config.toml
vocab_size = 4096
activation = "gelu"
norm = "layernorm"
norm_place = "pre"
norm_eps = 1e-06
positions = "rope"
rope_fraction = 1.0
tie_embeddings = true
parallel_block = true
init = "trunc"
lr = 0.00714
decay_shape = "pow"
seq_len = 512
MLP neurons of a small language model. Each row is named by its layer, matrix (up: input weights) and neuron, and shows model dimensions 128-319. Each number is 500 + 50 x the weight over its row's rms, rounded and kept within 0 to 999. Numbers have three digits each.
After each neuron's rows, "fires after" lists the tokens most often just before its 100 highest values on Wikipedia text that the model never trained on. A number after a token or word is its count.

L2.up501:558461509568509451508491563494508440421494472471445447470433389498455503476596495521509556468454502463454493498590412445430350471551508495535567486454505480510484476465462471544444536522519478551468573534462482545485445620500565515474536456596451475404492546565531397483512517469504529641584491519561517563481464391537509468468459477523518401488423479424537465461520554468480561501469480505459532487480577528512525502478561460522556444392475415495430469486578479522433422524498499502465515506465597551495502589549446497483491532441460537463554597545552539450534545485532545483
fires after: "w" 12, " w" 11, "W" 10, " W" 8, " res" 8, " tw" 7

L2.up1101:445474451506428530448489536494501468447540454552583454476513437455404539541507554532570453541587543466589417492495439430474506503550531489476501470595550460519399470492419456398531551498529465484496540454541537521447559492502468529454527521537499437479543436453465603466525493517560411472425542488526470513501572520512473465500543581512502535462508558515535582509501518543496551518527429485502534506408562454539520469496512458546520504494443532504479526464517590549472471552445476484524542526392494519520542613490554506569470442626406448480502516537565459431537590521465475559
fires after: " D" 29, " C" 12, "D" 11, " d" 10, " St" 7, "2" 4

L3.up734:479622568525527532523549520518500531524533532495543496544458600518448587521484521498498449447548515550469532494489392520503502502556565484495610451546520448515539516531479571596426448443433481579541496475488444528452540464566525531569412441487398392453526459550494451488529452470520503595552531596455493558469507516526409449538444498469400460475562519458389495469478546414482512439567547521526534493477480519561518488580569511583530555536547431544491526537510433503493538561508523543451499441421453459512553474446496463433464568469520607555508479614497473505487591636500500451
fires after: "m" 20, " m" 14, " M" 10, " G" 7, " g" 6, " I" 6

L2.up210:465570462499562504512542516460463574514463548540527458505430376495503498418569486518586575378500454526525428483433466515573495453501553627476532555524478489510580482418452565544483571605476481469499417496501543461515418517586393464550527589551514512533541483502562472411453562521527452575556523513439386430444518503470449501501537452480483546529488615527471488477560482428525492436556456444529573435564478458537492443473498494490490494408478461470461482587551514543540572524532589570585403572584492429595505506480473531525471467452470524474535497531483404563512530539417513556
fires after: " B" 22, " Z" 13, " G" 11, " Con" 11, " D" 10, " b" 5

L3.up14:391565496538425429527439536517618483525504475354463424526495566462470545401497454505505573386423481525484392439509560458494466454438538542494456464439427517459534488491566455535479593484489529512494449460449490575524378447585496479527528511553500422517512447467466572478517527565549560470512518519432561488486418409437482510463566474424582473534435496443360479441470504440555539553535521519523547432569566504554486580508362484479587461448456447482454541505551467540459547469489453525474460478444443484542513437471608493507538533544537465542471449517447450523492456477428562518
fires after: "\n" 32, " r" 14, " R" 11, " D" 8, " G" 4

L2.up67:466485545602575469528566487519510530545527538515494498467570594546510493564518502453559507540513544579490511515519440573504514469576456522604539472450448466435512439505463483555459534510545502498498448546553501419533427532500570471539405486512533508509419553593475491499517446530548437421529496459517503479427494431594419494572491423446443548492514396531403517535483536426511548532502484450442443501438490463512590437516548571421510480434457481537420472585481473485480450494567513527551497533564567379519534461548515464530602604517556428409480424450542520527456549611454520425
fires after: "-" 62, " un" 11, " \"" 6, "/" 4

L2.up1059:503360517516480492488394565499506505516620483458551565529573539486589459539522541442453485497552475567520527485478442535533548485438459527523438482574598399525608454454450553576488521539548509552495547518580504466464564500464465505379489542481531504422493597564484508531510518498564506542531425475472528410441481483528503543523518441515428526384538494458493414490532501490518418470548508498436436471411524616558509506461526482470475489523447480602578509479444593480503608498514515434477517452530452483481494436475500537503535554525471480503448499466529478531478548503382565447
fires after: " v" 17, " al" 15, "-" 13, " \"" 9, " equ" 6

L3.up1077:483567484534476504492475589448427398468541570554568469441455482461491488492510488488481518467567566563510427501474472542433533513487453519510453456536429526536454468459395518464407523587416462509548492574424497484590549557468455543501573486585512537443605503511521492454437543524541478446494464535381573474458475497476516449461466580477543513432523449460441434480456460463610445468512504483543384549466486469411499413480399479487421391497437427516482552489517534582541490483542400477535546506366534496462484601407589491520532512504467477444535519561482435539470488529430461472
fires after: " ex" 12, " D" 11, " d" 8, ":" 7, " l" 7, " Ex" 6

L2.up1140:445504495571619471557545531458547453598477401461486526557470516572472515435451535498508455508463453527464469527586496516475468494473552507498522532435457449540432473508526520431617514504504506555476443537512461462451439558523562561484509466487458428401441494486430407563530485597404424526577473570499439535426476517413465557675455471538541460471447433490511541559471492490513497595397522556430499475537555522602488514462457535459485550421558499504461479621553560490491488538555508540509533499462605531486539532558460488493488449392529499480425558507383580596511473478447422494
fires after: " W" 26, " w" 19, "w" 13, "W" 8, " y" 6, " H" 5

L2.up942:444492542500491395497507496454597448528441498560465480543466511610536539464470475584523482557468458489479516470517424468407496508429589435495460471547591568466486461449517542540606524568485527504448545552455489497466477447494523451517486504634547500411537410490560495473544437439523564543506564513607556458512504549507539489516520525511585536513442430494475370507528475469519565554454508531557496534419517509386502457456550527390530562423483514456475447481493643556388533594495499544494482449536495543533494567545594414466527486498421558498457504542385551516575455555480535549
fires after: "W" 13, "S" 10, " s" 10, " S" 9, " tw" 8, " w" 6

L3.up1021:459483403434438372577511462482461588591516526599475488493568570508552501478484520458534481487423526479474530495471459524575456482453508526490536498483490487466529468542576477492521512403531566521494549395480496453564481467495509522535459437425509438438478380496480451371431607446417567478500586483526562546393483471519483494554569502461508523491451467546468475382490515582552549524521457538483507480594601528509542605486398521475531481497468593474502534551397452481450434484483477445566521474447559441444577590480506577557449471565525500563568492485439545528500552596494489459
fires after: " D" 18, " R" 12, "D" 9, " d" 7, "h" 6, " T" 5

L2.up785:550426491431456551451460510481511549504543392623516451564487472472594514412381346478468530517523545517519457531500472559515514541407436485400561453525460417512490472578517566674482415460455535444433508472525458532464530550474474453479565547531521426484473493534587564501572458460482423505569436582537558445474563534512530585577506490456519465464477522520522550531434520414478566531489499493462583415609460492544589518613539558498541500439481462466486474546516498535487533558537515541501517531470514587512522487459535499469505518554475514574494508588476459642548563508421525385
fires after: "M" 16, " well" 14, " m" 13, " M" 7, " squ" 6

L2.up304:498528576507619507508547447508477551415487479554584464504460390626457537524445584513474521474504574492460561523542483499452413521415470470503581411555508476428474560560482471527450592448529497490428562444523532548510479365516479555490555524529522507436549433556572534451570544461501560449515488504542434422550486501588483533542456504533541530508477370463524509455477553449569607481566449535483448427485547560455515513499424541475503504513505438453502468525561460603558358540478560488550520521468509455593492463494464515480543531413455419524609516544466477566539484607506448475
fires after: " w" 30, " W" 7, "-" 7, "ed" 5, " s" 5